config.toml
num_hidden_layers = 10
intermediate_size = 1728
vocab_size = 8192
hidden_act = "swiglu"
norm_place = "pre"
norm_eps = 1e-05
rope_theta = 10000.0
rope_fraction = 0.5
qk_norm = false
parallel_block = false
warmup_steps = 200
doc_mask = false
MLP neurons of a small language model. Each row is named by its layer, matrix (gate and up: input weights) and neuron, and shows model dimensions 224-415. Each number is 500 + 40 x the weight over its row's rms, rounded and kept within 0 to 999. Numbers have three digits each. A neuron's up and down rows have the sign that makes its largest values positive.
Before each neuron's rows, "fires in" lists the words (lower case) most often at its 100 highest values on Wikipedia text that the model never trained on; "fires after" lists the tokens most often just before its 100 highest values on Wikipedia text that the model never trained on.

fires in: "which", "who"
fires after: ",", " ("
L4.gate1637:522536509457418534600554534473546505458554485435576471518578506572507521528474512482520402566530462533489503515482542531456500489562507472440495440512502480533523463457520471510518434423433439432471567509501439450548525497529547480493509493422554545522508509497608558476555433523496558552470543514558463473490448477530547586519514558500527429541496553565468521493473560442530447506496550505552566498544480553429529535433462447460495457505452481474531490432509517466485468474416499476445499423484486524486461495484564491530544532513476464421541504563452421502498460466511499532
L4.up1637:487499545454568530551511535539468421525534544463585463454518514440535469468532484514576467534507544537518491537472467518547488553492509496454564489531457431510522454496508487596413517484529439537467565495456491480455493543435463470541539535454535461515471523500463512566516526546472524503455459514493489534578486555497480562511531515505464546522471513511483568556447529464441451542486497451492516504429509565475468491472563491457436566533553569443493523546534471505442522474502553461449493509518469512527462496485534473421459457475524473484589465534465495543540447461451557494

fires in: "a", "first", "the", "s", "an", "second"
fires after: ",", " the", "'s", " ("
L5.gate585:500486513437482555509532483456437474574538496490426520497510534547514490506442537488528540479522542529528520587596494556541461549425523479477510460521473566480502491502507564560446483545522503647442503451520521499532466525491539521533527503500471505442484463473429472498472420515467492465515497579518456612467492545440458408533482465450498445492467531488520464566532525484514561477490450426391588468487514475436480553498484609518543577442433448453505468509534522481527487522547525526522447484475459459494488457514534461441575443566502437518507481547447498478466492503446521555
L5.up585:549505594440563547469475480448463448513501517490495526489489489521483489573480532560475524523532511474461464510523547544446447438507545451483491458561499490535428506517575463580430487506455439467511501549420535524572412478525547473524477503491467469461498499469468501522520493457539523461521465474478421509440544502534515471565502530495511496550503528484440487502475485477449494555539436442498583443506568483513447487510554533492490465453523444477517516495490526518524523494552473429483444500372528510549482457454500486459486422543534541478468495553502578551475543527425544571

fires in: "5", "1", "6", "0", "7", "9"
fires after: "."
L2.gate105:494602471472479456550508435531538499423513472460483521528527487530506498531565503468416573524516505503520444517481529495562513540505536492443510523474541463488496507474453555537581482495499498523460527491521522507489513483518497516460525502497462428542505452477410498524541497507422506520520482449487542514553525497411474472566443531490444520559425507505638469547480459504502475508422541473445509520488463493514465513504502532515509464543482482516502517444554456460538449501530456432439489478522513475487489555510506524495493485436553577519440553492516499416450471513499424502
L2.up105:491471463518532500471507441399463509505465478488437501406541522563495512583494483530504474417478511547499495519533431457512466476466562544521466517480595558518495578585548507475527542501557417534509519460521503524516525490492508506556462444510515502524493548500582490459578408507484512496441498550473392523477514473531449471528508480521513531453501556492430514559459526515479489495533504554496537510512458474534500455532514502552549541518442594521511473460473554438514499530562509549477483483455501566568473405511460516447460493568500499500481488551548484493481489529563528451

fires in: "also", "all", "according", "these", "originally", "often"
fires after: ",", " was", " is", " are", ".", " were"
L2.gate1141:579505542473467493485482541512491478521554479489572496456541517490463480536443424473488598430549435433512517476503470466546528588516497532595442526445442491479605434484500465455456517443501440611535426524532502440570467498510541528539535489489499475548474485518453502540576464461544475482539546500542522480496506496512539455480575452477507504562469539506479531459473608486456451567481483518399505464509501436540490490489485465552581507546500509508463505380516497492476551464550515442490542478551567521494478464494558547556510550561483503493497440516469477468477511478526552418
L2.up1141:549401538541464469514395442534519476510518479493540474514590508467508423494474484573512552472540451523508486490541463485579578567487464543529365515515530543483571476427523459481469524493526470507530503522582516466486427466517473527571529463491490521511504478489522498539485457480505471455462531428499510581496573545518573464481536437509517494557490532497508559451543520446481433509491499521505494481446497453516486458457515456509476523510529500548522586481522477451488563536537506501435560469530527438497490443543572517531525531577541508490483462532493465502473508498494542419

fires in: "the", "as", "masicera"
fires after: " was", ".", " be", " became", " as", " ("
L2.gate126:527542522530487476517469484491514473468467473562517494554483509466498532507420481523456483472460517427490479508448499545500497496475514455517514489578521463466541486527543544478548570434545575495433453511475533507573495488462476516568453482482593534509493437482483480508490584541451483501550471518557538501469527498425510500555485427534567509483480596505506532571533485454428502478529485478454497528605503468492487565472414441527445533471577543482466506486552502346560448453535570524550468532407601428476553477464441528451499474473526461486568469521498507485363504441479507505
L2.up126:512546490462500499541463544465509493526492525496547493468445467482462516530535480505489440500523471494537456417472487496485464520552449509530506524474500518516498497412505436511429443490532547507537518432425498472547539523561484576506498500513541550405449452522464503467478456449454482505542533495457552500474463558461518522392499475542499543468499515487571624450517435464471486525476523484459502482497437488551496590540560516500511578430518472504507549530467469421491479456491477486559512450502486481484561491455620523462545461468515544476414499571530399518476435431488484501

fires in: "first", "every", "second", "only", "third"
fires after: " the", " The", "The"
L4.gate532:464507453496490546564565542448499511545471486459503503531533502535423444608576460492517490545527483502524554474489498567500507435519461489542498493505467448531525514549544494510516446515490417501543475541478531460446535474539536524488495504481500444546474577449507533495575476529525515509412513557485541500536491518545487539503531502509525402521487487573527494474497549497476489546417554553470595530554488452538463482450492494511525431511562576489467485567477505526415539568469467438472569516575490501520494496492510513441545391520526510567449484451507513511511493438456599503
L4.up532:447583438510546547523494516555555455434473449520528539559478489523441424481553499516467481530448460411468479496515529503543540533442533480472466534521477467527469542480518532543531508498457465525433451461518491537535464518499419520447493503498471552496440500491425536491562444456523529465521443437502504543520503453496487467506446474530486477489456566538525506446464519441505522547480501395481507530469493494483462366471471521484488492528533481574538512480480567522486406471479534474483590596457533471500530484499486462447534496491519531488494528512523466454533476499458525441

fires in: "it"
fires after: ".", ",", ".\n\n", " \""
L2.gate934:496523527479581535583529554531500536470523439495517485473489478544507490440568508560529511462488484504454464438520440396530515485522585562511484531513555486467511421531526427464467448457483498470453496449507546547550599513506415558503453491526463476474493501544525491495491475498484433516461472500427514470493554521502512523498549525543530470478470496500542519568472537489459503559500454464458556517522560532434530420473479492465479448503572546540515552522529455434562510534448493498480503447601414451487542590519438440488429472440458470541542473445459448497485496493503486537
L2.up934:511623527418472532469549502477515465472472488459441526504519525456423486465516517478538444521414522505526466594561496497473509483484441562549491504491457573584513461486461488463526486495519517536459558435546485480423505466571515491575495524515569497510535484472506536486578478522498528449533464464566437503525543473566480556488493478462447462488558511527433516547396533544485482477522491522608497421543453501488546534538484542534545476468532493543479530415467508496476593503507536544493471462501494496474555465521423463589484527526472481573511487485526553484498519477509512494

fires in: "5", "6", "1995"
fires after: ".", "199", " F", "201"
L2.gate417:531614460542566587495534511547526499533464511507460502490549496534558533498474504502439511509514544515519573535443501514515486559438547527499595499489435487503465480509462434522512479518495483526440482508488519500587523536494521544518470495517510402516503508485491539445497484486425512496452487507491515419557531513439503491511509435471511452487428503452498523493528473413496485485500483560524488566531530531526537566468472453511467516511481539446486501507509546525529476529483475483511503469502466511601513539519473558469526564467506523496506503508436539490550485506582485433
L2.up417:507554476507503511484475434475430499452539529525416430553464499435512541481453406451512471512518458485469478476524475551499542531532538495501451521568492570546429452529505472502522494520498469500553499580538479484478519519511473524480550493520474519468552543493568428451468480521453495478493420465534525470493481439441504403463483522582472548510399511438483487540502450491511508411504559506543436563497472526493499490607565484561574470548528542514511506506467453590498470471508523568533543538451511449475481429499533529478497437460447496488517484455539509500542500506491457506

fires in: "and", "a", "as", "but", "the"
fires after: ",", " and", " well", "),", "—", ")"
L5.gate820:496538537572530455563453410427457522502500491489479479469570535490484449540510510542508539466469535506502536514584559526529506494538449521542574509527553495465454504476524578490524485559507533478453485547552516493495456513477389435414480508525448460420502564495487502513480419485522604574458447516531469512520549460519475457482545524467533483458526522532459441573509532427501612501469570427516429537499553559476434538452497456438505450494431513514497520489454564469545509454502552488494467614450493528485463478525445501540464551491532499476422530491427503505519476580550516511
L5.up820:453594487485493551522539527451492437467489480524557496485469439521519443529546446522436519578518533513509490496521513542481509450523493540457458465429503532475501477497528470459462450519533451574542526558502512563541541465475503505505525546430516493491447531526534488546450477506547509523488512474472469509581473521392508533511501528563507451498452497465529475586532537477529502527476524516551473537498465533474481584519547583541564482424510481492520489549504497553532511491543479517422457513489532507519508525548507505437487549491475526525517427447481527503390508492529517528

fires in: "she", "sheet"
fires after: ".", "|", " \"", " (", ".\n\n"
L2.gate502:438510545471474561490428553452511510450480530526535510520514480451563552466533527531500513463526542501511440449580482489547431554572520455499563493460481446523474501501512424566564526525552484553492564448499499524503570478523426518476442464516499473490495541498526508546475457456482516549544535511479453435475517538406540553501459510520523475500441519501504544443545571545510497455509514486548543500474479584505523499454566525492409425504505503502480554480479473420498585551516521473459508505502552499426468545540505496462481564430544533476524487487562515450510515575490438416
L2.up502:504557505515536498480496454490555526493496549560521447540501554507492394462502499514532455547506531546481516497513477446580482533453541513502521493483486433550461394516527458514584536489519524528552538437485489497495502511553453599469577507505476515492415457517492564484530494523467536504484522580506473576536493452529544482522494500457529499490490541458589488505535427400502462484534483469507477503483456558490490541452530529475479423560497469536437465509500487509467498524490435422527545604511441543494486416521465462545491447515479564483476447516456522438431455528470506476

fires in: "in"
fires after: ".", ".\n\n", ",", " (", "==\n"
L4.gate635:503473505482495466481546466519552506528559552448554472509441500468537505488522526509534505482487461494532546496513485477561497477497492528481469463551535450561505498476484552468472524540447447440406468485571513551533469457476428418527463518477517477413507462460495440443505561435479472485478539542452476438480447503506509470537557498518473499454540495485464509457437483483463506499511544551458536536485482430441519503534535450466487488504494506478514488537558504503503473478481535428456455461444444477509517531514500492555515472492470456457445500486566497524479522534459515483
L4.up635:457464458499535429465474488509495557522522510527533537478489466481503511556593532523539425529512552508561517467544477472551568492420557504499488530516566505478558467494445550494475465539422464503443474516482478467526502496542454533524492422484538470470500471521484478466505491477499440419441529531470529484500480454451443495508444580564496484528522535529412486466450492507514491529433518511433472490444538527426555530485497444563508451520492485496473512500586490533454521501514527441504524397562487451497525453494467450455452463453516482499493508503488492514459519479467562459

fires in: "she", "it", "involves"
fires after: ".", " t"
L2.gate1513:513549443501514444493559471515493485527571547506457530523499464449509489464552469472488492498427510463579429520493525463526488498498473478540479560500511556415542391628476476558504465577466498504499487443552506447535469607468497541481521432468562475466482525503462553468532532561426557525463473470503519472548508494460502503501466480553524518506491504478515604492478520556518489538520434416539498478501578519510452466480480539500478568482476557502450574520508474492470502521565508455457431556500494474483524525537457447461493482493503474466538485479562479447504485480476537414
L2.up1513:496524489530533453540489512484539482538561495520538496499469481456476479476569466464512471499467475512528478437507536476461472573503510462452474495509529511489539515606498421514579484472449433545549558529573538508514447477496497552549528413466479585459507590463443533476478535544494571486527441526505483423535461518479523507499492577578552508471579531502505496498535476517539480543554533570499535462423499548511542520548479474519485521474439520454474531533515453479480417521515470469462488495401470505490514498523445489469452468446426496459514468465550524511524478486473502449

fires in: "a", "an", "served"
fires after: " as", " was", " L", " As"
L2.gate1701:491488490515525601468501487475566481541454487471536517510525542506512518483496512480477472542407469512485449487432509553518553531573508575454599520522560496538423473493510524509531476550527509555487429483473484483587540474459499485514481535505486514558477497503414441578511480527534509526553524508476483499537471452567489481493550568473471559534494445496506480517471512500568460567477460502511493493547557496510400565462543464459509507507576488463486538506530492521502469533545513517540409509528515384453434442504529521468490479503563434494501499511482501556441476454475596620
L2.up1701:495467474431552514553474500470455493487474483533453518507541487556570528615539536497504519446503495580441543530523505505506499552530505523559416492444468444521462486482571485442457506530435581454523500458473529519503518441530475527467516441468489457541525528548462487512499489432418413498468449528478461554548430519474533459466496415473541466518536414442516531527567436446505475448541558457496484516498476499503559561490543478442487532517505464435449460495518549524519501504549474435505479519473430450578513524487525548509497481505493578522483575532491524515423510429519562483

fires in: "a", "in", "as", "by", "an", "on"
fires after: "."
L2.gate851:572467469437512485607469492503470473488509527456478519556545522506491483483466479452520473522496492548429491504532491536503492507501460471569461541492495471505517533421500520533535542410471560555530492538539492539462532476434574483441484520513555512484543494460526450482478521524512527496481566544474507485467492520565482435471474525575423494482510455492519528497499490530490486547532581516511413544549543512502472532489490517507471505433545457498532520575500398444528503489505442542510507557582469500418546515519441540523517475518477607475584544522450492442493470462518504441
L2.up851:518470475504560511534508461440565533523493466514501490494486514553516499597529455517525506454570425523492464570464541506497530527489545479502434503500460569562466475528469534499495489544555563557494508439481446510436461546468472539473580471500469446484516409477462457492526434536494503536463458467512513467464558496438516528490429509506448508487517517467522551483555457517499546480487488478487452473478515517472456482520451500489526448519521541461531538509497501491496569469509508475538483487426506468511484504452544518565490528424508441485482512454537495476400482487539569529

fires in: "at", "in", "with", "and"
fires after: ".", " (", ".\n\n", " ", ",", "—"
L2.gate499:536466476463511511535564578512480443513554542542427506519506518506510485551444472486586553481520493463520428486525453448445438491457505416489509564532518515480473438533377480526497468477522430478480549452526507574460540559479523464503502548477531523434550478481467481516561435540556523511506505501409493519471471499530457519543490493541485503478491491457562513506501535529452542412501478430449518535499521557509550458497459474617468503477528531487543507543478495549563510517534568473456505493443491498488487518506431481516396504472579474471515531575534546525568434488506511507
L2.up499:499491502514541492533594534444549481511524483438499491477518492524512541506567454535545557491490439516495522496540606540431458521596458404389493545499557447502485546500461507569475469537459489531487504519547459543487476594488564426496482466493504501384444534460442468468486531494456439519495553574501496504482507468527460386526501475475464491516476501418509481526476521449459489516540455504516511486545514472466509542547487491514554485467473502507592550524554458526514423541492484462500528462485458473482532474494506392520562499488419540573484504440513454514513427488495561554

fires in: "the", "df"
fires after: " was", " is", " were", " are"
L5.gate140:533482485583500516456545473455536405512430495538500529538519514477512513527557449465513444497566447429529518503495543475524506527484457513511503500510535526493540473457526565548462545518573534580481482493560505464534543530493498545500440562520558567553549512516527447448498511490512550465477461486505465538472476519438501507480516461478498475464477456557469463511537511450523510433535510457449521518558520496350465504498487480500503447526517454547496492483486514494503566585527484469486535507493453451600506456547462483583477454507517477514506556535506524504479479449492458473
L5.up140:509464509517557461547546502447493519429480559470471555515523521558523515512535524501500475504521488461504419474505431511502520511538453509479523539562561499496498450509494516513472491490530466562455553489506534492585463494502480510426455462436513533496549443402500502467415514571476467529505494561522555429503513519501458550534507469508460424532512497495590527535561439494507445485463521401466538539510499462488537460412486557544547468486595561432518523503497490515543470517496473500516437426470482482488471541509448451509476513485556433518477477536463472501455529452487555428

fires in: "and", "leading"
fires after: ","
L2.gate1049:574502467434437482514518558495463548522523483514516533459548500504441448479560487507522546503549500477480544471496557481509491543535526458478493439487494431504515518538533603438544505526541448485502500606495435495492569480531484557500470462441496483506474492461471481511487485505468532554442455549466497521559506520448523555558504485455512471467532504568521514529496525487473497528462520532486460511458510442481497532559484485487554514490451499443487522541556500466442430528456547522546450510473528549507411512430445471530402585508489496450462493412458587542523411489462473515
L2.up1049:514498520529536523569541526484489503512456486512498632470481512498492520525559472520526522525412494446483418573548515448426436519463471491416585488516497500538511419486484496473447484520517507493472466440514557522496521529491476534428534514518439502461549438522521525470477445549486482506513473538542411509500500468514509461531558407497455505474546438524455470503509557508431518558481563464443567513485531532522525539446498491542509461466489509506503527470477502544463513506552459457515450523541505564482515509517526482489531500490540498491537411477491486502475496523471526506

fires in: "a", "an", "one"
fires after: ".", ".\n\n", " \"", " (", "—"
L2.gate1460:487502462420479504516502539524504505420515511489555488490480539513510538534509470585583583534519497399507513513492576576523491498472497477528547476454496521519484452475415459510500510457527530533522416445496493524433409512454500525524565521437579462498492479444474456451507480532511537482510489501511531504506578477509499411512465487506406487514523514478511490496509512479496537495541490501469429411500514549484508470458508446493439479566486596512518531511470532532466520498479546468454536547506587402482499534494485486475472570491537536473472482539549439493543488468483494487
L2.up1460:495395477475435533524485501471478538489540494473533524534518497537493437476554478508497539505490546511552492548522489441521462599450486435455489467479477448566471465576527514468464419475531520526480480489484515446501440467426523491438478510499518534535486515479548453501451455495507482523445436503471571531556442524473575524516512566518550488403473504511501481557511519453566480511488439493475423507530500552478519512493543516448497551506453406547499587498517470532513473533550511538452443565465545475441518499558446491503469565495502488527430457505529461528477368501532502466

fires in: "2020", "2021", "2026", "2024", "2023", "2025"
fires after: " ", " G"
L2.gate587:495481497525465459409493495523478515514493518490555485481501544546525467523461491532462497598506434487589494492545472494595455489468534489512563476516534442507476511536493511485540456543531495485461488585457542521544506475431464485421413520511496484582457505406473559477553504501427450459481507525464485506531489507577482431470504477498483517527553486497499457576531450617491531425409483479492573514462499430549456523506446449471464550441475481535507434534480531489499507518450491488555379418533465453504486477500505521484517513487430563514434506498560560543533416557458482514
L2.up587:538484435535472423462491531505489447502488470515539448428466460492521474488500514537482471517496572543500576410509549445493515549520477520584449507504468455557483503465479523431487459517539520583502536496521487516572469526576446466494485507491477483527449446521422522496587455545543499465524475456450531493572483514570466596599590554435497497465481500484475484495501492497522456541456493448518642493569499521464528478525437519458524520494466457530467505481505527530521524505523516470554520551507512477532501533494457492476525459439493490530423447451488473560519479440486594537

fires in: "4"
fires after: " "
L2.gate693:482530472488467497514512506537493429521477483480490414546523518450525488497496511500516451514556470472482550517477493594478509482488492512498456415552454526531503484502487498452549509477465530481483564461486426528488478523519512562487578461542477446495478532568465490505436497400514509497562483473450468499523502466506408515542451478511516526540540433507535464441508501487560573533420546424559523479486490453528469482505538476500462546536464469601488530483468459533498523497485481398421467524539451504463398527524512512428508517504500466550476515564531516473481491477495475446
L2.up693:472525521491514477417481561514527463538550477467425436533520481489529490507469476536491548493533491528540553538534407429599478507499424519528511489451421463497491492525478473510527494537523507468456570499505576495593536518515495497506447543462477482503499517523484476547523533477530512474485585491495486498487519538470467497503440561548447511589476557479512522500496472525506513524462578464517508465468561463556520450559516477527558539410484530471430462564512461495544443438561480453483508474596501559504466519435526494450456500535543522488429470495473459487515533433569478479

fires in: "the"
fires after: ".", ".\n\n", "==\n", " ==\n", " con"
L2.gate171:543494452531548470540550504421526476512538462493418496459522474512536519429560526508437494451501506517527554557488555555440496487514552548529486480492528532459438553522497500506454541512588473525475516415472542491477542518496502512411520467590499494592490476537459554486516502494525502499488471483521516527502515472469465523542517537606546526532529496476522499575496466500459492540515499419457554473496455574520460452453513475510445444464469493541430494493467515419530556508524489497450574537488509483493433425457564502493475513521501512473505473521480505520433468469480509488
L2.up171:491421537523529520536471492496510485463517499537443473537494508552462481468554519591475470541498478582511542522536506502516490422465448582456576486529449445425460469478514435512496486448515460474512504489515530504481435456499470473525544495469472502563498596492469496499500530513485467559437477521491449539437525459549538439518493632504501529477607420485519573524536477501518473504534457492516530520498506536445540516504559638524506479489532436527548472521507507591543454538556576505575469437453505453507555535484442513497481439453598491519499499443443454468510469510506434528

fires in: "which"
fires after: ",", " ("
L2.gate1433:399555531480538402534543491507453523519549506511539482555588496485513516442519482443462485534489472521534481558492428493518540529500511548431525512531493459536556420513514583522485470434557481571519555488508497517503470490496512444574553515490546434532500497554521572525534586485499635469461493434513458469554522536481511510462554497475475566496519472486499508526533497449521587540520521463420516479464490447538530517514510458477517454461508598519479490429554578501507419387511495505508453485474503495487569476473475568513530501490516489499491456421466493516453530556516504479
L2.up1433:442544583534491527491458474413520514439479485491541494507547507456547458414528528478546490533475477549570502559440466551516491492515516575509416487550499469451574515502466483519557456486574426517537582479460485508568477501519506455491573533504573469450484506516479455517475511474507433532463507517501483524566491473586514543517492544485497479466419438559497527530497481522470557473454511542449566436536427511524556489559493553456585478525576521470564616470521508446522436450445440543535578504449492492494459508481539512513502550431527526477526527454469437526426505489516511506

fires in: "a", "one", "only", "full"
fires after: " as", " became", " is", " was", " now", " not"
L5.gate568:516452429459436529421430449540468552501532506512452533454465498496498511495504539549490541409504412497431510446464435582522469495462478408525512542545486467566473587466502568548501439484520563464518483506482505496485448435473495457507481557514470519473509548523452495473484464452595497524522499539506456565490529522538485498537565505550474552469526508498462511488430501520552453500435509472492546483456490478453505445504570461530422571465512455519453482506473558533488483502539521481523425536561490440483498482478502458509575472497517533517476468526450503525480443470559470495
L5.up568:466532436478613455454450482445526478476463498546539528573504522493505567482536439445500522465460477502465511503545528513605426416477491556479453481496479436536520514511497469569475502585566456528472455531503477491478557532526520440379530535536458522518512553521474529508409470547512488477453509540513481537485459506431513456557543503525535482589490458617486440478452450480589515490491481539461498504500509522489482529465563518545453535554546483450505501492495466506550481491502523531516467494506524539499447593491515499451490500468472524454483542507381546489511558487485414495

fires in: "0"
fires after: " "
L2.gate1699:487463549481462514528592448505499516486529510508511511505570506496485508553569497518560454470407458542488497435511566461507513500475603519491482494493514495475435472494526475512535607455519482538507524461547506498520474406490549543531437436540547575504554460476490502490483432463461507528502484544506452496554463469513492459463506495603483492531539501452465388506486469456490527528460512424473488523522518457432436532542532453477466476463496521542422571562478495509542507488446449488557533484512494581512430531434422451494536498544483425511430466489471527504507399506501491485
L2.up1699:456540436446530488474518496472453503434480469481432520368502497588520562498545490488587538545496465581502460470540484458529480595521530567460499498511514484471513449569502502462497493476529529518522465521492499527487540510523555533535505574474560483566552493535478504489469476496501480499468483458515486510434513490551513486518449508446515506484533516473490493527454479478491503579497517465505529545555561484507495485479503568526484511520470516568470519453475578461519481465485468503551510542485521614520467486478415497420440470547478551513517463475510521452486526469479457477

fires in: "as", "and", "without", "also", "or", "than"
fires after: ",", " well", " and", " but"
L5.gate330:473520519512494457554441459551495533462493478483521549497528473471493477536531515516523502509508476503463496479474464424504567547501525504476484563497525482518565527477481499538548523501456495470479485577524465536426456476453536463528484462406483449567549520481485492540550495529458542523488516485457492479589526504489522498507464476486500548474452457470516499542481524516445565468467502511462474475538549530416514537512547424510528509475506476440426484433516527491436418545458446485558416546462459486499588471520496518540464495606482546504531525550483587532454451594460428418
L5.up330:498434459496537456594425551445531510463537458421514553498495503515488495527474520486550464497531512507479481543481451508530526539503487516513558460567552503522545515518510460508536459469498479477549422476607426429506528489494540514561508533501469426440500501462481450505501458432506563453529509561512456583549508500470510544487552493471459501534506490578521512460475480552554461505461611534418506544498503514515547492541488493486440541483511399475511412514552479475555498425470507444445466615557536505475501568534465506488561443526485538536479427508514485493529529419489511544

fires in: "the", "with", "his"
fires after: ".", ",", ").", ";"
L2.gate995:531516517466481507543543542454479490527472523488502541510477493492413525562483419523446564527489511570493473427451479515462547528509501487455525482471506501604435456555469541466488538502638429526451493449492460517556547505517431545499481497562565526475460503426515438524514538575501512488511492480563452514437533529469516493558477431490477502534516465499500466528479527528513420552508440525469523495525511475486503604486472506530446506434550488414453544489551619488497526457439569536459410527463491451504496476477469515480435487504477550470556519575469511482532394466534490548
L2.up995:466470575516512502544568483447563451525460496527552511423515473480549492456483432478508530456435561543460507444469453491468468481586535527470578522507447523475453434525510539530508552513550457531499491435492487500532548520567538493458578469472515573481518530464521503461443536516481594435469494480479439508471582496496502569525450499515456465549560405437525481496484465523523427522486471501440491535483563505525531562523476478433456426473508458497549561551581535516539497530485481460452459440524512431527479447507482502458452369487409471472493434471543436492571409485487509537